config.toml
qk_norm = false
attn_scale = 0.177
init_std_down = 0.0399
optimizer = "adam_hyperball"
grad_clip = 0.5
decay_fraction = 1.0
batch_tokens = 65536
dataset = "wikipedia_en"
MLP neurons of a small language model. Each row is named by its layer, matrix (down: output weights) and neuron, and shows model dimensions 149-244. Each number is 128 + 24 x the weight over its row's rms, rounded and kept within 0 to 255. Numbers have three digits each.
A block is one neuron, or neurons of one layer that tend to fire together. Before each block is what it responds to, as a language model described it from the Wikipedia text at the highest values.

Responds to: Anaphoric "the" nouns. Common nouns right after "the" that refer back to a thing already named in the passage, such as the series, the club, the song, the company.
L6.down69:166165097153169089131139126142139145102144186136118144105110094138103143148111154117094126096142129136115130128134134137148150128146069121131135130184128100151175108184142103124094106115135156152098109153146139183148107154108149143163128177152117138170152144078116147155123107164108115146
L6.down691:113164141095066116148104158136113169121119148111144119142114132140117174075123131136142104137116087149142120113131149176165173175145165130111178157127135100097114172115070136120101108147151145134167128148155129156142136119090102140154108101152119129061161131122149115112100129139177105144
L6.down749:097097082127138149111133124126184134144142094114127180083149130111091125130102131124096138177123170129147142138140151119141152161151180157108090141145145136136106129147138170109115146160151105164109087121105140066174148146134113109129132197127143131099158104116157080076166136164166171127
L6.down791:116140112139144178109152110107112112095159114135136166090176115089138136135129114150169111130164132162120131089107101098139122084145161163138089105092093127147149109126118129126119108123151157180162104165136115104140118136131131144151134197114079134139140150140121144096138111134131068118
L6.down999:105150158130143132150133155073161155162138123092106129171141141111074143120081145149125136128139132141123154095145182120132160139128178113103143132139119118135117147146136115101065192152128123143118145096109138174148128108105128120120110118135157110128160120135082091155116109163142116135
L6.down1205:117112113100112136113122141135156137145146135111201127112103124141129113100120119104138124138128165096144137094129131111087148129159103105155127113132153120132157116162075136103130108092136108147121122162086111146111111127122124100103100156137139172142133126134108135112117107113097163156
L6.down1327:077144117150111171134127136110126158094119141144150096133150140104074112114109118145119101181109132145133136120135113125061172138161143165113142126133164161100127081129144122143107150115086100101120141122175174087137101123134121166126153140111161075104123161145106135136149118112167147093
L6.down1460:180117150153119138117149154120114136094137101129110094142134101122106093125084125153143120109146097175138141193113086123144173161142145126089157143085118135102114144109136142113077125114093124150155120110141097111111111127077112167122078100130142150132131141101125103096110148132134141086
L6.down1545:127132125155143152169165136083127118111160156141111103129121157163131135145095118148139124100096098127159082140129134137150123064116119118144119135147148122094089129137096095076145137099135128160101096135128101148143128107083157167159133131107110103143124107154113139095147107101110140121
L6.down1600:156116133127135104175104167121147136118082101113150133129129155104129149147133117138147113165098158154156118118085151097133142130139157072148133146089162105156122139134137128094092139148163116152146109122116136115167117076159073148123109137118117114136181097135106155089119112098135137131
L6.down1707:095132154135165126126106136142113108198137143116122101133130110134097120113082129116122108149131112100096169101141113110147149144152084129077129114168104175108141153143149156137140173134123133092146121169113143080110101088188164063159113110116139098132145155138124157142163110150137104141
L6.down2164:186180126123103150073118134118105160123173124128116136126114095116097131130113161155154091101135138133157141146112147161139117139131169136155100172132149152119111150143082168135068111106137154129130148131145120198117107134103125154148094083176167188134137111122115114125129102132121153100
L6.down2245:132113123140135127131148074162128133108143106114130129152137106118114140150161184140137113135104175153143140149099094130107171172140124137136120102096175102120108126163128109157131124151117123125131099104151113115100142122113129126168141141132131159114143137127126145146121104133102142146
L6.down2360:117152098126069128147114132120131134124145132118167171149141137099148157116081145133145101150148100181148160129111125146135150133115108096156128127088107111125098140142109151123115128158144153159169115083115121065116117093074137110135130144142111102080165146146135098119107174130116114095
L6.down2549:137134113109143155120135122086127171143176124097154140164121154097100172172147137136127117159122163145150151111134130130094117121122113094138155165131175109110144139129132102090133094155110130142156151137163111110141140122059137137110153152142108159106137062134071095133141140099143149135
L6.down2679:137151089113137140144070131094149164114115137142148139149116119102162140139115124123115117133149163106158116124137141108131099154138114085143095081114116111177167086144150126154130139106129142138119114130146162122138140136140141165082094083086105167155153123123106158147093099127077143120

Responds to: Table cell delimiters. Pipe separators ending table cells in Wikipedia tables, e.g. after "%" in election results; also closing == of headings and decimal digits.
L5.down1793:092136142150137097167166131114128124099148139113154146105139133090129138127096091105119145161195154100133176103133105162112165144126105124097095146100134159133087106132104121107152089106158145133134160126110091188135119145107075125138123144154158152130146161158148116116104118171080112130
L5.down1848:139131112180112168118141120150087126097129103121130116147158139148082144134143116121139111128140093125107127164132142169184134135152144088148148163125138143132122118132111164091133128135122149096125104132166106121118117148125128106105119125196165131157124131112123136116085154118139094065
L5.down1924:122133113144189124134100120096160108101134126116115136080141070134159105121115174124097133089127155101111126138135183153120097132127139128102138141096169125132086176138094133097082122129164126109160135161124148096150168168167128082096099134101142165139139178172142139121139179128146132130
L5.down2202:106138110124063100134080105145155124092127127106108088167132126102155119111141104124165099148112117112087135094130138155129135118112116157162143128132141163145151125144136132131116075136121158126147139137155101144135126138148119054143118139130163118157108120135101135120155124163113087124

Responds to: Anaphoric "the" nouns. Common nouns right after "the"/"The" that refer back to the thing the article is about, such as the film, the device, the program, the bill.
L5.down1404:117099095128106131131125126141165101147107170089160140138107160118138122129110106141133063124126152160132148125144095131106186136128143097136146121115166087123108180122107107124103143125183155137095091142146175129174134135133110143083069125131086105105151104134142098105102125122156135088
L5.down1835:126166112133137146142138138138133111114130119130150126132164122163137128106155108108160140109174123166127137165100161131087116141125146120145152125156132115121106098103127111103091110170139118150094074117098144125121135189104138120106131131148143097144146118173142129087128130151137118110
L5.down2047:122142101122142117140113123134105189101140097118150134130165136117114164133075120153137108127091178162159151122114135151138141151127150119082132166102151101125139160154133116157115102151123124151156120144166142153108145186132110099096111103155126131058161161149156098160098124128099102095
L5.down2463:078147123111071165134129142118143093148140147146196137115114144121143151136097167098154107119087136118147155135118118103120159162166104115118107142101160131155115138121088188136126117140185097167120121119133168158164139125133096134121117148095085131088161114141110110074119106107120093159

Responds to: Separators between numeric cells. Pipe cell dividers and semicolons right after a number in sports or election stat tables and score lists, e.g. 2–0; 0–0 or | 3 | −2.
L6.down203:129116109160131162156140127115161129104150139179124148073120116078166079142140136120134091129109139124131150154166165148121144131108108155131120137109160131105082125039122111133125153138126120108145131102098132061132141138156110129156106123104134114117158133158132104090159112148108128152
L6.down455:160123149155148100144129113168132148132147137100142116128104120086100139164171115119161172126169098122149162076143101140141111187125140116119116135096177099134137110058157118124096129131132120114118108117146093104099076139151118151127121109137181135095145146096142140098153171137109140123
L6.down644:142116133090094143110164087161125110143160121151173151126155153143103080132151119100118116143131115140096189148134118154131112148147142150121189149124129180135116171081149158132113089124120158126174127149101143119121099166128101121129109169117125094140152108139122109076114164073113156120
L6.down1119:148126094141168148140144053090123144076179095115124098127140141128162123150111153161119172112106098165134152139157110114140120116121125077142130098088130122104120131106084126108121145147138115111114151155155111105087138145158096125094129122106124149073151107110070126140114109133130133100
L6.down1144:163165150114173173139127099107105153137109125082127116133120104164136138137127145130116128091097126142131102141143104148133112131092118123086130130170112177139113115088102157097101140137150087143161097093145135083142095111120138119137132137140145132152102093100091118137124134201120145108
L6.down1225:119156117098110113135152107130079137121095109151124123100131180132131121157122104186120112125108135149153139136126105142140131099144131113133183128100144172146144122115124130145161140155113137097095123142149126172121160127127109120155149083140120130111126140140128129123120110137104113092
L6.down1348:101128097168102179137140116150138143130114131098115149103130135139137099103104125140138139131125120104148158113149146151151129123137136173112170125111152172118106094062103134151101120147118129097126117143135130112061111169134121130121163066117116120122134188098119133147159127082110108132
L6.down1718:120138143126150129113156143174139105137150134134129115073063142146120103117124108128106132161123124146109122098135116092158113151182101128111141157145115184139147113043147149119103136138141119094163134120090094109138117134144061112091101091153185167104140092108107109103107143088147137119
L6.down1769:169116142088147164112186169103148101135136116092145129098133106132136101166094123156125100170100088121133102148126104120159126167121125110130138127107138119181072111105171124117098151161119083132116146175131146122168102131108109095075129114061103130123110135132116127156142128113136118114
L6.down1790:108127142098100168116141143136119149152136132126180117152145135145084113112109140132116125144137144144107130113093116149142136126092166155133139148145135132103083092105133112145091095088157119085116096131127120087121121179108101136064077167120171103126108131109167107109102144087071107132
L6.down1997:158148115110128130121125130106105151113114117130105113160132146114133129146144136164108115151157116123138147129159151103119135146128119174164114105136130163134118102005155159148084106174131178091119113110115132093109115142140096151149127139114136129164117160109121122146139132162106093119
L6.down2086:055110190122122119105104106084097143157137147073162100160164134138185107097107165129164121120117129125130149109160139156140156139107125168148139138140129154101125124104106148182155148113127143156172103153136118168146100168112112139115176113129147089113132129190143133170147140139137081103
L6.down2228:136150113151100129148110140118125129172136155147129126095125081136150094149093159165118122124048139151126150103109131127121121120114131123169139120146126129114109168083084157186141144104135068099131090153156132163121136121114068120127147104130147118143199148110101168105149093150172123162
L6.down2347:152145155110117136118145104120119107109143170094155147098107109120102125112157165108131137133124142140152138116141131100130158112117064126104146152160155117131115117101126147083127116088126123161148132131139150144159151104168097132129116114112092128129122099128141122112113147173115125143
L6.down2355:141162088147141115121119148109149123163149128127159135106130070133161109151146148167136155122102110146119143116107137107160143149132155153144168125094141143158114107143080123154112145112140119086119146155136122133106155112122112114102156152170160128116134144122132161143141118206136087128
L6.down2555:096116109099124126115117110110108171157146103136105096099138155151171109100187140119115135133127113160118133098148093143163086146141157166112127117119121140138127127066145139107133150133128151132145087139138140083113154119133088113161118114126148116117178128108141118122160147115110108113

Responds to: Stats table separators. Cell separators and decimal points right after a digit in sports standings and climate tables (e.g. "1 |", "5.91"), plus match-result words in sports prose like against, at, home.
L3.down2182:095110119154124129125137151160119089103075074093111097102089157140153116182140119165116130124123088122137116129066132163130093136153089116178139165118142157139151129177141173079132139135158142118125146077146112157162106176103153105134109142106143121160079132113135134134159153130117102152

Responds to: Group and organization nouns. Nouns naming an organization, group or production unit (club, team, band, studio, series), mostly after "the" in sports, music and film articles.
L3.down2261:120162092131113139146085185137092130138124122104128147132108093153156163155175173126132111140157152129122151136122112138133077130088090128092125108107139104161088113133146141148131150165123164130120139082166139156140102124111146124099044123126150129136132092132103116100096101130100107152